Weights of a small GPT-style language model, trained from scratch on English Wikipedia.
Size: 19 layers, width 256, 2 heads of 128, vocabulary 8192, 17M parameters.
Architecture: LayerNorm before each block, learned positions, biases, untied embeddings.
Training: a variant of Muon for these matrices, 10586 steps.
MLP neurons of a small language model. Each row is named by its layer, matrix (up: input weights) and neuron, and shows model dimensions 16-111. Each number is 128 + 24 x the weight over its row's rms, rounded and kept within 0 to 255. Numbers have three digits each.
A block is one neuron, or neurons of one layer that tend to fire together. After each block is what it responds to, as a language model described it from the Wikipedia text at the highest values.

L13.up52:121111177159123128112096111153163137134129113126156158180127113101124150120064076114133122096099134149137169151158125122108129147152072120139093126133148145141117127150144111121116136105134102136110134154145091164120151128109122161117155179070155155118117120103161127123081130097142146129
L13.up71:111167144130136157130114138140117110125135140130098136171133134108131107076065141135111122129087153093135120141095127158120161064067150098125143063082102147127106134096155123159168155135163128141132137119111163143105157150129116146170153122152131131111132132100129099130159130122129176113
L13.up236:147125093096120181155113161132111159153119161142110146103148098168134126111078113151126090137151124149080152172187111144113107095110110133104151164145138165089094116150092081115132156082108150156152141161110123124145174158114170149133114129119149122139103105129151137160159130163112109078
L13.up274:132136121156100143121132105144086135118105154139128101151125124094118137118126124106148114115171107181095147124196147122169138078116070160102148095154160128133105115103136149132096124152097117141140149154196094155156148119105104131136113128078169142144102109104123118110097125137152133141
L13.up302:114167121121147104162122140117164134106136124133159074102110137112133141113098074135161111107119102104141159135122143161115159134134134101096130133138153121146098116096107112120153120084115180177136134124130136116090168086104127176137106105184125116147116100157099130120129075160166149171
L13.up315:132099140188105143162098134130154138136137128154169160139154144114100120144075121137164108047135139129140117134114126137128099120119115109135083069096166124115126127164133154105110122113092154151116186125083197148076159156137127136123128134134132128145118170123147143147135135132106148125
L13.up381:130110166089076154158073100094154152141136118096142143112157133165114169133152043169166127110118142150149164118117160136096114106149123146059159170110091158101142107126100156115115131123131096115111156132158167145130149124074164163099104120118129113135135129150153139094140136143093163162
L13.up558:144139082147131110152138122127130188141144133113137101125158129150095153124160106152150122125126142063156143155160100165132116145139115108149132091147121103101126165116083123097101138117090146121126108103103166134116152083128106130125106141120147100207122126131138091117130128168156142155
Acronym and word continuations

L9.up527:109123128150110092132130122107137103123082130126100105132134063136129107162155165155099176096157126173098148134095115124165125126121091100109185119114117139112101116123133144108148120127111153137164105143175119170147151142151125125083131150120146146154111136099118108106137111152184129135
Token after numbers

L5.up71:073091125129117152102112140139099161125134166151138139100120089148132119099097146092137096096118141128119135108181109088075136101121115169137164140130140125107121114131107125097122125125137120127138120141117132189143141134111148068156176150077154136131103146157164133136114137152169112132
L5.up346:104215133105138126146180121135101135153164191136130118097142117153109154106117151104152110116144132147119135141131155125148120108145122097137121134106119099116124111107106137113161093144127145187109119094076137128116099145102136124106158141118104097118122108155162115145142158139152132101
L5.up435:104137059145144081097132123151128095157131112106095152070129125097169157127140166138121131171133162139104137117134115133111144121118107144133145165111111116088092130118109137125136119127150124121117156153159147115123097127122124106120109153131115141127090116144114159158137157118144124146
L5.up463:123163136112111133143150151154155128127167188155134154109125116108139119136122107122105124105133113151134158132173132141106121146113107119136151124100140089086142093141088141130116103158105133122137114167067167158134105133134127125158101166113142084102125142132142149128143142161117116108
L5.up561:132147128100140106125113142117113127105153134118125154123100161111153129175127135096185113140135141139102141144108107117100162181105104143178152161101135156123137126143100087114085137137147160126124095144084122114104128130155126106138150133144119122133123148154137150124170088162173129145
L5.up677:134117120147151099120103132129115147133147135099127134132178097087176141092142095128131139152169124133139132081138118129111138118107135173164132149089166104130111074127172139138135104168116128154149114097101191173129084120106156101129144131133137122137097086144107130128126128115177125107
L5.up682:138165138107134171138110156163163143123105155095130110101166094141134148148103170126063139127150150100115104089168081143123125117134143173142169154141134125108129157138156143099146143103110115061097136132126120138117145157106130121094115136193121127135108148143148147145123119127128128119
L5.up702:128131148133117126091162152104105121129165109135126158137123148160125101114141117125094091144136150123114141118127153148120200101123132140151092113117126126130104096069113088081126125162133117122104100169155122149174132102154125097125137146143098106111152086158149095111155149139097096155
Word-initial capital letters

L9.up731:158132107164124141109140164103160098126123145154115147121113085092129135109133142109168159119120128100115141070158107131158102124140128109157136113159103115106121093134176089138135105137116172128148112144128139127131141096114148149127124142161117128152124117146101149210141112152095111121
Unit after numbers

L13.up32:088135125112095146141141114100095124140145117158120135180112124073171113154110148143178148098143118130120090103128173102121190170144137160156146108124135115141162122134149105113099124124141170119112135095084112149096140098130136120110089154098172151177149130092110142138137108099137135155
L13.up90:122144071143140150129123139086125097086108164126165087134141094141144140107121118105167169125114145123138105077124127098191141179154168128153149155131136099126127139107143102158142146121144103170151123139101123090104137147101167132131075130182118123115117115106138133167125121102108121143
L13.up167:135134118162098119105121180086135080102109149102167091160124098057111160117183161125115142124116150152165056093137114131091108129152100129101183100115144106137135117109136120128140128118120163151125118154135143165106142150137166130127112180147139157138110129144128144116130130115118135148
L13.up196:085141089116107138114129065159164130137117159121091138106109112107143110149136106133150155129119133115119143094115138150139138106139152148137127147111163127103147134119112137179123142145127170160092107140151116109129154124174091149130120153133119140169150184111120154188129101149115123157
L13.up563:127104097144136099077154111134118145086114136173153146149120071122118139124116161131135175131131140132090148092151105151136174117154176152122089125108149167152142113108169101152183161157126136170121084156139121127170123111108130157116118129173115145131124167132122097141145126155110096117
L13.up594:103136144171151110127132105111102122112171128096087108128097132147143113137135096154176158146119124078107132087115092109144112158161150111204120146136094114174115138117133134126141115124164094145120150117160126154141121166175097131114132155143112156149137108098132099164115137120136119100
L13.up725:175117150184168099128130111157146101108131184175146089125111122155090135149100131100142121146131126098097125108168107099129144184135148155135133131178131109152124119157134106157191085139113079160115082155105131106099125113105126115094138111124148120147113142103145121129121088144105104105
L13.up750:165145134136105151144136140135147106107123149123164135152118098121147142137171129108123110124142143135158129110149155112136141142170111130154122091096181123137141149067086112150111142093118129170116087152112129109103141128153122129136119141159130095114166161099153133119148075137155128197
Before quantity values

L9.up760:109143123126094135218154131150110138184107159104111136108089158151154152162136133102129127162103135109142147151175127133145093135129125125133140102125138090127142101110109135138121101109151189131129099118151160116111172145118129135103107140132123108116113151150118094169126130155156129124
Mid-word fragments after capitals

L5.up13:127207141091182131126160121144105160060127144127125173128135134111138141141163130103109118149085127129088094125096118090112074120164114119151124131164160128108130142098131130147073155093131109143091118125179107136116135113118158108138159131138131132173155122106114130132094157146086089114
L5.up37:122144126113119141137136081128061144149116136165118158113123116082097117141126086123116130106135116140137125136164145156169085110150150146131118111129088146115130129134120099115120133160119150154075130139113096136134144095083101137194119101100134166155128139163117145146097114136097112097
L5.up61:112080144137093146097127134107143119138151118117132120148133109096164110152131148144091137100109120145110168134139141141149115121134098124127157123120112121123125105089167088117148106090139058075112112084125095105135137121151109129096147076125121103115148163116136145149125150138104160173
L5.up367:097111106086151168130115130111097084131148178175099109089087148115108072123124097139153130119109156096140140103157151127154138097142139161102138119123110183147103133118123120157147115121088124115116128173110142114147123105174134113137136095117174138161115158101170140175086149136149162135
L5.up496:141134161141086097145143122125146108114147142169113151104105108110150162116115157155141153118071095118126129107136145132164102149127105131124144089102121112115139136116134127080125110120147148179148127142164121134150112066160147135116149156112149148166137127109175102157184156110091130091
L5.up521:112187154145119158121155114116097137112096139146146110155149124129159157141137107121115116123133102115132108116118077151148111102138109114128152140095140171136145137104130075149113091104087085140162110153148148122146132107133134129136114129123092162129144121133169105136148142147079119126
L5.up559:139125121147163111173184142097120081184138118128134137159155130096133135118105126121109152116122117143125124157097139100135150115136115150166171146117108141099134116093098104140140156126055104154090092124132122154147098125154117137127178129123151158112131159121174097146133125179139145157
L5.up595:136140097147084138133128159142104165160141150109165123119141121156130134151116126116142109149069078158121128145100119111134183141136096141130084141125132122153185113097157087119126130155149190113097130094128086090128167120131149110117163105093110155115128099159118117111177143104108122126
Formulaic statistics continuations

L13.up79:111084142116133141127174103103127120141127138120110141108112124115119159093138138155087103124192128133116135117110151133133124133195102115104142070131099171120145120134144092133138117096130098144119083131120159099118151172121089162077103112097153142135151131127139122126098092136151104099
L13.up363:090149172130136086155130127142087188128135125140133085104144112109148136132112174105105119132132137086136117172119083095150130129133122165119128171143141152097147143069126152210127111119125127135130087146150158130124121084136107126095125101099163127116117113122123142112114118166086126144
L13.up379:131170127118146143133114126114120131113138073127111118128122108167150136104114138119125152135161119122142097141163152094171083157100104108099136115138148139101154116128096118085105125129122139144135126150151111141157115075156134103144122128105157159151121117151126157114128097080166131148
L13.up391:160121103094132136149102104167112125112103119117088161147115146162171073122147132133100129129107124118129104097122156108122083134162145103136142104118159161091149159090125072112127062127115168140130155132170146143160114141105113131152081101127183138162143110112127149104167078121092140135
L13.up478:115122115108096131076142139146134130161127161139127127097147155083147156117140142114119164141188093094125117130157125117150130131131097124145126136104115129113113166107142132132097088126106079131123101115146066154123130079106109095112158115145144171150143116171143090127110129166102109178
L13.up512:120131103171142112096136123113100091155114131108130084097144089109128140108134159120120157110150116175129116079126140119122159136151136123124144148131177118131123138135149157153094105155130117132122106144148103177148105142141080133090128135111157143095131136099175151116111118147092120092
L13.up660:072135117114135140122116119137124136114103165180112147126147083120133167118129094099117109157156125150135119136154086134071076158088102119090129127164128132166101111125118152117121153137069142148116105095103150101170099119164126119140129169120167113161149101087178101124137140155141143138
L13.up678:152145085126075132149139177099103097137109105104123131125140131126157115113142129139130146125110172129152094065101072123097091145138127107136145118140181152075149093084117148094164123129119165092143088133124139140122156124180118119110112100125175159134121124112120100144087172140166079155
Mid-number continuation tokens